python train.py --hidden_size=256 --rope_fraction=1.0 --lr_mult_down=3.0 --lr_head=0.00762
MLP neurons of a small language model. Each row is named by its layer, matrix (gate and up: input weights; down: output weights) and neuron, and shows model dimensions 16-143. Each number is 50 + 12 x the weight over its row's rms, rounded and kept within 0 to 99. A neuron's up and down rows have the sign that makes its largest values positive.
Before each neuron's rows, "fires in" lists the words (lower case) most often at its 100 highest values on Wikipedia text that the model never trained on.

fires in: "however", "both", "iowa", "because", "biography", "how"
L4.gate1050:30 35 50 72 74 70 50 54 48 39 43 57 44 53 69 41 59 52 26 41 57 52 20 34 53 42 57 20 61 61 58 56 64 40 62 39 55 43 23 42 53 43 41 38 60 66 42 45 52 45 30 60 38 54 47 33 36 65 53 65 35 42 71 58 51 48 51 90 49 61 45 42 62 37 35 72 50 58 43 40 50 41 50 60 52 62 44 33 42 45 25 60 53 58 57 63 50 36 76 40 56 52 56 35 43 42 49 38 37 43 49 38 36 50 18 49 35 72 49 70 52 43 51 52 68 20 51 55
L4.up1050:38 73 55 64 49 36 58 41 41 40 41 40 36 41 32 48 55 45 51 63 48 51 43 44 17 51 46 48 39 42 36 57 74 58 35 41 43 46 45 37 47 46 30 61 43 44 43 44 54 71 74 21 54 54 38 50 39 78 31 49 52 47 46 43 58 50 33 44 63 50 63 51 56 45 57 26 62 40 50 35 46 47 41 39 47 43 39 34 30 44 61 42 57 71 52 58 45 43 55 44 51 44 55 50 61 57 39 55 87 40 43 26 57 45 51 60 47 53 53 43 32 65 39 66 60 44 42 50
L4.down1050:56 58 35 36 55 30 20 42 48 44 74 26 53 42 53 61 24 77 56 53 51 64 39 80 53 64 58 56 29 54 66 41 35 19 54 63 36 44 40 51 54 53 37 63 49 63 50 50 51 65 53 53 50 28 32 42 48 29 46 59 68 38 57 55 44 38 55 46 48 57 50 57 43 66 62 47 74 38 30 60 40 33 62 67 39 24 53 46 68 53 49 49 55 60 27 61 41 60 48 45 34 53 37 51 57 48 59 52 37 55 32 34 64 47 60 61 60 56 70 52 57 30 50 36 70 60 33 37

fires in: "various", "different", "also", "other", "same", "their"
L4.gate124:46 48 64 67 17 45 50 35 47 63 52 64 58 57 20 36 67 66 29 53 42 65 40 30 47 59 43 53 46 49 48 56 34 62 52 49 47 53 35 67 45 45 44 28 60 49 68 41 55 20 38 48 55 54 43 66 75 51 51 48 38 46 45 63 54 48 50 29 34 39 63 43 49 42 32 46 35 46 41 54 37 73 45 60 37 47 55 51 55 57 52 57 52 44 46 57 38 66 49 53 38 52 52 48 53 68 68 42 56 64 60 41 45 43 47 49 52 22 57 30 29 46 59 51 42 71 64 64
L4.up124:47 35 47 44 52 60 48 61 38 45 50 47 74 17 31 40 49 58 31 58 35 52 45 68 21 43 56 48 57 47 59 70 70 40 54 29 43 47 51 55 45 55 48 78 41 58 44 62 58 37 65 42 63 46 58 62 49 60 63 70 63 51 60 32 42 48 47 34 65 50 76 48 56 59 58 54 45 61 48 55 44 50 42 53 47 31 52 42 63 44 63 40 56 59 27 50 35 48 63 31 41 60 52 42 41 54 66 48 48 42 42 38 45 67 58 46 47 54 55 63 56 61 40 33 51 24 45 54
L4.down124:67 50 58 49 51 64 43 46 43 58 61 80 40 71 54 67 44 34 51 58 50 76 55 28 54 75 63 44 30 34 82 51 50 68 71 58 34 49 37 50 60 45 35 42 38 37 50 32 45 56 54 53 57 42 36 52 59 33 62 50 53 38 50 48 32 36 72 56 48 45 47 46 51 64 53 51 36 38 59 35 45 53 43 58 36 65 39 48 52 31 45 52 31 67 37 35 46 48 48 50 51 57 47 51 53 57 72 52 46 60 45 46 31 43 54 48 57 35 45 42 53 67 56 51 48 46 45 33

fires in: "they", "it"
L4.gate1087:48 54 25 46 50 59 59 42 52 72 59 65 47 49 47 44 43 50 31 67 49 38 43 55 39 54 66 50 78 55 55 40 67 64 73 39 40 25 50 61 54 42 30 56 61 73 55 88 44 42 66 60 51 37 25 54 44 63 44 60 33 61 82 50 47 48 58 59 37 33 49 33 46 49 60 70 46 46 55 65 45 51 40 49 48 31 40 56 72 68 39 39 40 46 33 56 41 49 46 76 53 56 54 33 53 56 42 43 45 64 52 57 69 37 46 51 42 74 34 52 59 50 35 39 65 59 52 54
L4.up1087:39 58 41 25 49 41 58 50 37 52 64 41 48 35 74 50 60 45 73 81 34 35 67 63 37 40 41 60 44 33 33 47 55 54 52 68 60 53 41 74 30 48 41 75 58 47 66 67 42 48 35 45 58 41 46 48 37 46 72 59 50 59 53 56 38 52 61 50 45 63 36 40 54 67 42 34 78 57 52 65 63 72 43 60 60 46 38 63 66 30 51 70 62 60 34 56 66 46 58 62 41 45 38 67 42 49 34 36 48 52 56 49 45 54 37 59 71 81 45 42 66 61 54 42 44 79 18 51
L4.down1087:54 90 47 56 52 55 58 65 55 63 51 59 49 50 64 41 59 62 58 59 43 54 74 57 22 45 16 56 55 53 37 68 60 42 61 46 43 29 50 65 50 54 45 32 48 67 48 69 72 32 52 47 50 49 38 41 46 74 47 48 41 50 53 51 35 40 55 52 22 41 47 47 40 43 45 50 47 50 76 48 67 76 43 45 52 45 48 40 54 43 49 63 45 53 55 72 53 55 53 48 49 65 56 54 46 63 34 49 55 49 61 47 56 50 38 47 53 51 52 54 60 31 57 56 53 60 26 48

fires in: "four", "three", "different", "five", "twenty", "fourth"
L5.gate356:73 61 72 59 32 51 47 38 48 50 34 48 51 51 34 49 29 61 48 59 50 22 72 45 52 35 52 42 41 33 49 48 60 48 63 48 52 61 34 54 72 40 52 51 57 36 45 42 47 45 81 54 45 59 42 42 65 49 64 58 40 51 51 47 70 66 51 47 35 57 43 51 58 56 40 51 60 73 46 57 49 48 57 46 45 35 65 38 39 39 55 67 40 48 33 46 32 49 64 62 47 45 29 51 41 72 56 70 51 44 65 63 29 61 46 66 48 67 61 42 45 43 53 33 31 47 42 57
L5.up356:77 48 57 78 38 51 33 10 42 52 46 46 38 43 51 59 41 46 45 46 54 46 48 54 52 25 50 54 48 47 39 50 53 47 48 71 47 53 62 35 59 51 37 46 57 48 58 40 42 33 56 34 46 54 26 55 53 56 72 62 64 48 37 69 64 59 47 59 48 71 51 62 32 77 56 43 49 32 46 30 65 51 60 68 56 48 54 63 64 47 39 40 53 57 49 41 51 59 51 78 54 31 55 32 55 63 31 55 50 35 29 49 33 50 62 51 54 48 31 46 39 44 48 37 43 50 38 63
L5.down356:51 58 53 31 62 38 48 49 57 80 49 42 65 35 53 42 57 36 60 75 41 31 52 60 48 39 67 62 55 34 45 41 43 61 63 42 80 60 43 35 51 46 54 49 51 54 51 24 46 46 56 41 60 57 59 49 70 53 61 62 45 52 34 53 61 50 50 45 60 61 63 59 47 46 53 67 49 34 67 46 44 61 60 40 33 56 56 87 61 30 69 66 46 49 50 60 51 48 41 51 38 87 56 54 46 39 50 50 39 54 49 62 79 44 69 42 81 40 30 40 45 59 27 42 33 58 38 40

fires in: "also", "different", "still", "well"
L3.gate866:64 30 40 54 54 38 64 53 43 58 31 61 64 55 35 42 54 62 46 35 45 57 51 43 52 52 32 46 50 47 35 73 38 32 48 37 44 48 49 44 50 74 74 54 50 66 44 47 63 50 61 48 78 46 47 47 47 44 39 55 40 51 42 60 38 45 53 49 40 48 34 64 37 72 51 45 53 58 39 31 53 72 39 69 46 39 44 68 66 43 53 49 50 32 52 49 59 73 44 43 56 44 45 40 58 45 52 53 29 50 49 60 39 60 36 44 63 50 55 70 52 47 45 53 58 47 62 41
L3.up866:59 26 46 48 38 50 47 49 44 60 57 43 60 45 24 48 58 51 56 28 67 45 54 38 48 57 74 32 63 44 56 63 40 39 47 38 61 49 41 53 40 44 60 42 39 60 36 55 70 43 47 58 75 33 70 53 65 52 43 49 47 55 51 65 51 61 76 42 69 24 35 64 36 52 51 25 38 33 60 59 57 56 52 43 26 53 75 80 47 42 60 61 45 56 45 58 49 52 37 50 40 33 53 60 61 42 68 53 36 40 76 70 42 54 31 60 48 50 44 60 39 57 44 45 53 30 65 62
L3.down866:73 51 57 71 68 70 35 58 49 55 40 68 44 53 54 44 38 49 39 42 30 65 40 55 38 47 53 35 37 42 31 50 62 62 43 54 59 39 40 51 50 56 38 69 67 39 56 61 47 50 39 52 62 54 29 46 54 44 60 54 61 41 57 44 40 28 41 57 51 41 39 56 55 69 71 62 47 52 50 53 54 49 59 63 26 62 30 41 44 38 63 43 62 53 39 35 42 34 45 43 58 63 57 44 42 70 48 39 44 26 37 59 34 38 68 56 47 42 71 71 33 38 61 64 55 42 52 43

fires in: "its", "it", "over", "well", "them", "against"
L8.gate325:31 66 52 37 65 55 61 42 47 51 50 63 53 66 44 40 78 64 49 51 46 40 36 43 56 53 39 45 67 41 35 50 76 41 63 43 42 36 48 45 55 28 61 51 57 52 65 45 42 75 68 61 46 37 59 56 52 37 32 49 69 61 58 60 56 39 49 63 82 47 58 35 54 48 33 41 60 34 58 57 53 56 37 50 35 35 29 54 74 39 16 39 62 40 43 41 63 21 56 56 66 57 45 58 46 58 57 61 42 71 37 45 38 54 52 33 42 45 51 58 33 59 39 20 54 48 66 29
L8.up325:75 58 39 44 53 51 51 48 52 55 45 42 51 60 43 43 34 63 42 46 48 52 64 46 43 48 49 41 49 62 34 50 41 21 56 48 72 49 35 44 59 41 30 74 60 58 59 50 70 42 43 66 49 56 66 35 41 44 58 77 32 57 37 48 51 40 42 60 39 25 48 56 49 57 45 53 67 47 48 44 65 39 54 46 47 36 60 49 52 47 53 41 46 25 43 31 25 52 50 65 70 57 52 70 55 45 36 49 57 57 60 55 31 39 65 37 52 58 44 64 54 55 69 50 72 63 22 46
L8.down325:55 60 45 55 54 43 61 51 41 48 48 49 53 53 70 43 64 35 45 73 54 73 65 70 70 56 37 43 60 36 54 53 52 50 31 57 55 54 45 51 41 50 73 58 45 50 61 42 40 51 55 30 61 56 34 47 54 49 37 61 71 61 36 47 45 41 53 48 37 36 43 56 74 35 50 65 57 27 49 41 71 56 63 60 47 51 65 33 42 51 48 56 45 51 36 46 62 53 48 39 67 52 44 46 71 59 71 66 55 50 31 51 53 56 55 53 56 52 58 47 45 56 63 64 59 55 30 65

fires in: "through", "than", "what", "however", "throughout", "how"
L5.gate1258:43 47 57 58 33 59 52 35 51 47 62 26 42 57 55 52 48 73 53 54 51 53 31 53 48 47 46 43 47 42 86 37 76 53 58 43 45 32 54 55 56 43 48 57 56 62 53 59 48 26 45 64 60 55 51 52 44 50 27 53 53 67 39 45 68 49 40 61 35 67 33 60 43 53 57 48 43 47 51 35 24 36 27 38 54 55 56 11 57 39 55 53 45 73 39 36 48 61 56 77 31 54 46 58 53 60 58 45 41 55 46 31 50 47 40 52 48 49 54 35 46 62 41 33 40 28 85 42
L5.up1258:44 47 67 60 54 46 42 59 28 46 48 53 38 60 35 74 34 52 55 52 52 47 52 56 43 30 66 58 43 61 55 46 60 59 54 34 46 59 51 42 64 49 52 63 34 55 62 41 57 51 55 36 37 48 46 58 35 69 44 37 33 60 47 76 46 35 56 42 46 62 51 50 61 39 58 41 64 53 43 39 40 57 56 49 60 45 44 41 30 40 59 47 57 22 39 42 47 51 55 37 45 33 48 59 43 69 30 65 48 36 51 48 36 58 36 55 63 50 48 58 52 42 34 72 40 47 45 32
L5.down1258:44 70 49 37 41 49 31 62 55 72 38 14 41 69 54 46 76 51 48 48 43 62 38 57 77 51 52 53 50 33 56 56 73 40 52 42 42 41 50 50 59 31 43 63 31 85 36 58 40 64 39 43 46 48 31 52 49 55 57 48 54 77 47 63 44 50 44 48 40 62 67 48 36 37 61 37 60 15 60 25 48 50 39 51 45 30 42 36 40 60 62 39 62 49 51 50 62 52 47 52 47 12 70 32 55 43 59 57 45 56 47 37 76 40 47 53 54 37 39 60 47 42 42 62 48 64 38 29

fires in: "it", "as", "its", "magazine", "density"
L8.gate817:40 52 50 51 50 55 32 52 49 53 62 40 57 68 51 68 40 50 46 56 49 50 39 55 48 32 48 50 62 64 45 58 57 36 44 50 47 50 48 48 55 34 48 64 58 30 55 55 50 53 62 56 48 42 47 54 46 35 46 52 47 55 66 45 65 47 51 62 38 79 40 20 38 62 48 47 52 30 72 25 56 42 22 46 57 31 58 59 32 70 31 47 50 27 24 49 53 31 48 62 40 41 34 31 33 46 50 19 46 50 56 46 45 50 53 47 81 61 41 53 60 30 42 66 66 55 56 49
L8.up817:42 62 51 53 57 50 46 39 71 45 43 39 51 53 39 58 52 43 44 63 54 46 37 77 51 50 65 66 60 39 43 40 38 62 33 37 52 34 31 56 40 55 60 35 43 35 57 34 82 43 50 53 52 61 46 36 58 57 51 49 41 41 37 33 52 45 16 59 47 57 36 45 44 72 62 41 44 45 71 73 74 52 65 57 47 46 44 44 53 62 44 33 38 50 63 65 42 49 59 46 44 44 41 48 86 37 38 46 39 80 50 58 59 39 39 40 45 42 32 53 49 59 48 35 35 57 57 64
L8.down817:34 64 36 51 51 56 47 43 69 53 46 44 44 50 45 55 44 68 59 41 63 29 41 50 41 68 53 66 54 63 48 56 43 58 54 42 54 43 71 53 43 63 35 48 58 20 50 58 54 58 50 35 64 67 60 53 40 46 31 55 60 56 50 50 47 43 69 42 27 52 26 53 40 48 53 50 47 55 80 46 46 57 49 53 45 21 68 63 47 44 40 62 29 48 61 56 57 41 55 48 53 42 45 68 48 67 61 34 67 49 62 38 65 65 70 36 59 55 79 48 66 48 56 38 45 62 34 42